MLP neurons of a small language model. Each row is named by its layer, matrix (gate and up: input weights; down: output weights) and neuron, and shows model dimensions 32-223. Each number is 128 + 24 x the weight over its row's rms, rounded and kept within 0 to 255. Numbers have three digits each. A neuron's up and down rows have the sign that makes its largest values positive.
Before each neuron's rows, "fires before" lists the tokens most often just after its 100 highest values on Wikipedia text that the model never trained on. A number after a token or word is its count.

fires before: "-" 44, "|" 23, "|---|---|\n" 5, "(" 5, " to" 4
L2.gate764:152180130141090098124117136120146120125115152140079134162110167155127116132141145113106139109122142081104176153126099131141184150130120180092144124129160121150117099103130159135134109125139153143153151147118103105133135111125103127122082151121115150160100116181141137119102119127101145097146148102122140123087159149148099135119099156128147132128104136086148148140084106143136096093139064141142127100098123138148156106165161118120078092111145171086114112126104087138140153130137111093095147130122113125169120132118132108129159138092153133117146161152135194113125133102116158145
L2.up764:121130100153120091111119169121161120108133096136121135113125137139154108145113148154118128134136109142124164121121130122162193132152112133099102141119101070128130091136133147109148121074121131131148118162108147126160118129115118092105114093131085136141141123122143156137163134144089158101102103116152102116116155079211137083110108114135124114127129132142107162137134096129137115086131072145121148065121112143108109133133139160121118109109143134121102072128124128129125130117141095109144154114111115159183157147174173199113136070083131135096138094139129181133116118127099162136
L2.down764:120102121120175112152133126166130112124134165123118107148136101144119123154098135125111113118086138166169121123147125163116115116128094111114128131158144179136095145156052169126113149151143129067130099118157119145141114141146113143123117160122114115088103139107138155159123141139131123161121111118179164106109127122129090157171162113140147158115132140126128086130131120139087097101102123115126149164132106121109140121173127104085115148162124158147147159164145097152134125131076152148153116108115099159131091129103111126136133119117131140140135146092101099104140085161158110101

fires before: "|" 43, "ult" 6, "ance" 4
L2.gate384:128160124119155117136144141166185129121102151144132105146144135130113126110134120131134163148174095177154130133140105172139154096181103131193110141118095104132160097139140136095137121140110123110124123133120085133114163129107146132134104105156126135125113130125169081094146127122133181093133110130114108156141130073106122117075120132127083138080124135164122169101159126071160163073129088105104147120123083103146093146130142122125093173123123114158105080148150152129136098145116124129124153116141131100092152122132108077114120129136131126128167097103113138128120155108116076139
L2.up384:161163152118133144140097140164193093130153147167131136110106088140104129095107086111130183156166129160152105128170111132111131133143103143165097137119110137127145134128123161111133132114078175085100121133136103136091140144121125143107139103174134150105118132144141069104104093132115170150118132150110111110105130154122096114096098121159174073102130194098091141151080149100104086128154119114126182132101156134115116141136098112132098124109111101138115113138124131174124159114125136154147173134137118109116126124114107134122094106095128114122179164108149147146124085131096090100
L2.down384:116156113130116127140138136112173144138104133127104138112136115148100148138138101128133151135135084148149130144136155096135153088123142143139182139124145132135091131130101182149122130125120181117106143096104169132135046123129126167123152140128170151097136094157103131135106104134084130118134150180109139124126126171129131131108089128155174109109124199130108122140114111115081124161143139145105103138213168132116092169177151147147119125101123156134109156175095105130126153155121110130129099120131135150101113135114096111119099138150131097141146140111148124125137110158152116112

fires before: "|" 20, "-" 19, "===" 14, " " 8, " to" 4
L5.gate242:136142125125136071086127181061176142130091123140127165111161106120143126174127119097145183150144133123100134132175105142123139122158077163140175129119103153131103106127128178145142137108123127080128116145139075129112141109115154131156119158087085153099120080131147115159142143161067110123127131125116111143090097132126114092088153098151119124125115152108167122106096141136163113122120138112108115112144126162121085131187110109092151113133119105078135109139154114135173128122134182162146185107171114135128102115099132119121095112125138134144126113160131116119092123119102130135
L5.up242:170145134159076107122116113075133106115092105102162124141129144143083138165135130132115137110131125117107212119169088104105143122159114111126124096111136140147122144155146116127110112099139147124167148203115104130115139134140147141113122143144153148108143123161156114142122141101157136129098116143119138116083112130125194150195161153160129097148124114111150132148115127115105092135135118109133129102123121129138091113151129107148141106151151146097117149140107113126146118096160147129154159179104142153128130146130159143126126146078128160130158127117113170111136117127097101132
L5.down242:120182145123150111148140147118111100129155082088127096121135097124114134146148120143101067119111136128164129140134115101128090106156111158153155128116151110119112098140107096167113147101174140114124132085137142145186142140129122110085116107167137167095152144089116184137121142105160125160109148099129103105093112093155127111112141168078124132106085103122119112135171124132135113125135119133132137118089137130125121146137107099128126122147144097151131131126143102143111112143118116119150103131147150110157146128140096159145096115106146081107188115108116156089129111124136106122

fires before: "-" 41, " |" 18, " " 7, "|" 4
L2.gate1214:131143158112116139087111157081139148123134124132092133096171143120142156108102110161103106121143160109133129145084105154162105162124170125074091111116124154106154136124143189146082139125188067117107070113120123097122138138158126123134116084088194133132103063111138117099128136137111132143135141137113137135115142143156134100164110148150132150097081116086142115075107113127122159139120140139108114156158141132108198141113117139116146142135110103104129176130124051145124133163138120153140134093108158148128120113141112136125088094116103145142137146105192165101100151072145108138
L2.up1214:181123154109156119093150150132140156165160119101118163123138140122120156109082068155108105119138163072114117158138154129144129119112072110112109085090125120113194126158132166144139113122133138104141142155118118136178125133111112157139162143142147156115171098136147137142134166132114201113106162131070129112127156140097115095107119093126128117105101152161105076100151102149103115134124146143085094125145078142128163095142109160124158159140133122142135139127108116133102102131162137162137147111082127140127120094141129162107088101082136124153109144104136133137115143110126099115
L2.down1214:115148130108113167100075132170106101106113166117147135114119166081143137134159160131150134090127152119122152144144119125152098171130116080116112119139071094136103121172124108159116105146134150120134147152104105142181115118092131126138111160140119117132099105147078158118152173146159129126147091130130099108128062105122128119138160149123110152153154119097153146126127127142154106156114127108089169115169146139155107137116110128092139138128122105178164134154131089109112131126129147090159084103136134111127125144119141119212121131153159124151144126129118131123150102104117123172

fires before: "-" 26, "|" 18, " to" 5, ":" 5
L2.gate84:128118134147152082129139106084139084139131124166082153114170121162139111145118091133060128129127143185138146116079103124133123190115193116099155160162191126096154123147136085130138139084131142110111085079136133155107056146111140099132162110149125108112097153081147175123114133096127103116127054097107106117110127112120085154151107098144149156156114105113162135113097106151148087125127109150150159155080134114138137122140085111138116129107144135109120167110156102163086155121153125095096146152146157096126115132094116189098125097136129127128161140165130151132072127124128122126
L2.up84:138103091187147073162171164091103067126090125142102152150155130143120126132155144139098116130134153142100128106100089134119142146140155141101155109118139154136132160114110091104145141151095160134130152095167160143107104145096177096114156090131096101099121128096116157112118145102128129092097104152149116134130150143121102141126129102109146172164128127115129152104085124151140118151104114081133113149084129105154153126099111110092135131151154155121162128114122163148129177122138104103123136145182070124124117136101114141119141109123145140194125111143122158158116099130092141096
L2.down84:118137131108128145132107097132142127108095143086140130142073110137095132110082132149111108085100152087106117155075144089144092104110137130100093147158181138114172145146087129149115130143109118150130128142134132123116151141131085153121114153132104107162118129140142121135107104116084099127114153098147122129136135094177151113158150099108130111110119111130155123123129116084117125130113120146130105159176092142094119120113168108078137100115171116115114126055168136136163154145187112141108129145136122136127145137142142091082079151140149107123087133095107105116096109133104117114

fires before: "|" 53, "|---|---|---|---" 8, "as" 4
L2.gate1080:144170122131148100100142143075116150100135136129082116112097145108087164147150105128171117102135104137125176076166147108117114110140106141137130120106152152139130124135153161139121191126137159156131104130095140149155101111146123175131098140128107118095152149102161135108095102167145115090154107131068101134146107105174113159127155147123141124115116083145134145114154120116175115116142142118126110140027073165139125082133125157137104114090085132127133091123110129129118134112139121121114137122108132103062113133127105105139152140100136123131120144146147138112165128156133185138
L2.up1080:129133136112158138088125125082130108106149116156067146086109167117121161153129106127177113079143119129115175113154140116144147104106125117145136135119166191127148158137144130160117150127120127120145130155134156104130111146102124149136091143123097102080177163142140145131066119154146134136142119164073129141128142118148111171130121119159158108132139087166127144133100140133143084102126136146139113144072089155119154098180083158114102113115118149113116114121149131132125117108154104117159124109110102132090104172145118139110130148087167132167158134118148159166149090147121139163
L2.down1080:136117160128111171151115105152171170191149128126108136120079112130094127115122108095102144128106166122144116136094127108140159124105102126126100151140106153096109109139119117131130119167128135118136133139152115133145111126095125118097194164154142108116116123135128169144093152131110119113158124087131179152152163144137169087116128107113133132159117125115103112157138150095105107117077143155134105132248141128105130131144092123083147138147135123133131147123158119089133181136145109136110114116122150157191109176159140170143095142144136137075162107126118115141113112072109133114

fires before: " |" 63, "-" 4
L2.gate354:130130144142127132102103163093134129136104095147146144136085142121144112138132107138114141141149167154126093141110152149164101136163131138059109092134136103112157095102188142120156120115147140108108132161156083123139094118101138161140155151151156150105117141104110157120128115126081104108113165105144104110153153120111118174145141159092167118137142097133114148123129172140169125103172152155140142153109140131104092139067122130117138106123125122155112156143153124104115170096150091151168132123134136165088124133119163119145115115112146121118147118130172141137102116135100130069
L2.up354:124145125136133157128092153127130115137138127115136149153207131118085103098103143162123141139125150119121114109151077151112129144108075135103162110124130113150127141142137138158125091173115165133133136125137123082145075119094159101163079120132115117063154116103176124158152125106149186077073117105128140150084158120158134126111156141125132122123133089144109166154127129145150162116167150153135123167137153181151124150118116153128157135131129144152155140105130103136119153125115125097126129144135132127089126152142104080127135141087171109086088107116097172136131114079098132137
L2.down354:122121131085145103121136171135129128121111144106150116142141132156129168129125139145106147136139111149154113144104108088160145141157146155080117111160150110097131127108139090101116098147132131155088127151062176167161078161130112146119160135139163104108126149146092132137148121071118110116123157143141145138104133082138109130141141162078097105152147152099145130140152146161116128136156126129095100127165168092096104153080114140120115098124122141174134147129120129161116147118144126122143140096110142123104110108101130100099102118129114157148130141101142150120140107126065074071

fires before: "|" 27, "med" 12, "or" 6, "on" 5, "ory" 4
L2.gate152:132178112142120197108151070136196120093148145111110126136182099123093138131112127104128114137130141139115139123093106146119101139145118130108113115122125131091126146166123142142153119132092094110138098105110150116122121137150123128105132112151133134131134106157173094112125104185150160119152139184155115103133135114111082155111130125138127110086112112134125144083135097117112112134114114143140164173082119124143103141177096137145134157100135119103107134122123136118102170164094139100111135089080161139110122136132122139160151099146189112146176154139118132133100146121135137157
L2.up152:130106095092126151156118124075162129143084139124145139111165107140139126135111161154131151116108148126140109152091194116130116131179089102134116142083167128107101140136133127101095115148114127163126122156168142166133148142136166151119121153142076101084162090151112127107125126125095151134106215187126092121124141111123139098112144125102163135161119147115121117156087122096090131169128091144096109155102132156093114141164108142123115095159122112168082103121152101137094132180132126090145160163127119132201122132106157151122111086097125122115117131127156126129177146146141143157
L2.down152:123129117097129138131145111094174135157111168118115131145105128118155141111102119172119157147100149101135119129109152116124120114132080115114163094150133132103088145098149143106163106133121112131092146112130097173138163123124140121123111142121131138114135133158092159143140150153124076135078137117161099092140130094146126103125105081160145146126122148102126120109127090124142121098095181121110112121184122145061132111118140103125100113174124132144098131118134098098113115145144162117094166145122106116185134152172130139134128126125152165102124075121123140141146121127133121119

fires before: " the" 48, " them" 6, " his" 5, " which" 4
L6.gate1112:115156117104122150111151132064124107101098071148110171105115164123129119180101115128126121130155158136117105123106177122130114107148127169130128126121111157133145161117149141091105154120134121089162092188121120195144147169093127133115141086123111164122136175125119122148124112107124126095137150120087115106122163135160171141157156128096100116147118141113135107098073118119183141142098155146125159139099120128132108132119108075135136123105104155064135085141093170141125122150121126114127140127140095119143136127097124118112130126077152189176136105115092152113090152130147132137
L6.up1112:130098081079113125134133124111134106110107151158098108132141081118149096163148109107137094057118110090145097153126166167099143130128177180098149126134083104156121140161140105148105125103091078124158164119137138119122103146110153134136110146119145147160125081102177119149135119129135109112133175132110108109151145111119136177150137095143103141145161134123167179124140146128146116140141176140137116150143172127105142136156107104107165119106178128140121140132133157163132093163150159129096114137118127142125090102146151119125113133133100157112124079125128103161180125083136177101
L6.down1112:127144148089107132136157144129071107108076154113160128102091139090169115145158093095149109072109138117113095103117124125096157150130130146134091126140114152126111110129134131121092092125116127153140154127116140156103100151130187115147151143070157127120150124131102111090101181149142093123107158087097082104116135137113119169160124120131138138117117120137108127159090116136144169133132177132151121145113129157130146117117088131174156099082159162110126096131114153151137128158124178093094101135184119096113111154107103179147107136122167136126133125131131115149153108133105160146

fires before: " the" 43, " them" 6, " his" 4, " he" 4
L7.gate806:151118108103110118135107136090118124124100152104129137148123174083155094146142119063145095085140139157090125154085122123126122176105146164114120142086125165112144185170142123116105070156125102090137120094124122117154138156175148155155129111107090111112146117135119115122123078106122103146128159136175107120139143135106152175131105109156148128121114104067122162119131128123167144152102136140139110148109149169135143128143115146140103111149118118085107127087115172122118135138159159127106121133117118117086130142146103149132148146096131124123095151106091078108166110112166146136
L7.up806:118091098140113124160125178097123166136142122118081142096138086116161145162112145132180100114107178145133144159142143176152138137093162175118123108112083138173136132150109093156139058130103114101122125135180121126156151174128120115095136100132135111141139127148153108155120115106146126150139177108124101132143142160123115121116135119115129169110135160123131081101114107135118109141096141118195141119169152138116112167173089128125161141071129124119138123123130161149128095149113147139122160111152094118080156129132104127136126107128150121110123102140076129144126158139135116149
L7.down806:154156111112134106098107128178137123119145130101098099113096101082119146163114155128124132155117169121111163145174128134133120158081131128128146109140148101109122138152109111133126177148146117111135110140167155125159119092114166096094128123168133151117139096178130117135145132131142109112120152087115120138160144133147088114130153123070157158135143134131088105140120156135140129145113163106148128092146130105109151157114131104142163121124140145173174122150170124112142116127106155118149134131136108167149131129116086132131116092137137159142153109134129146152123156113107116151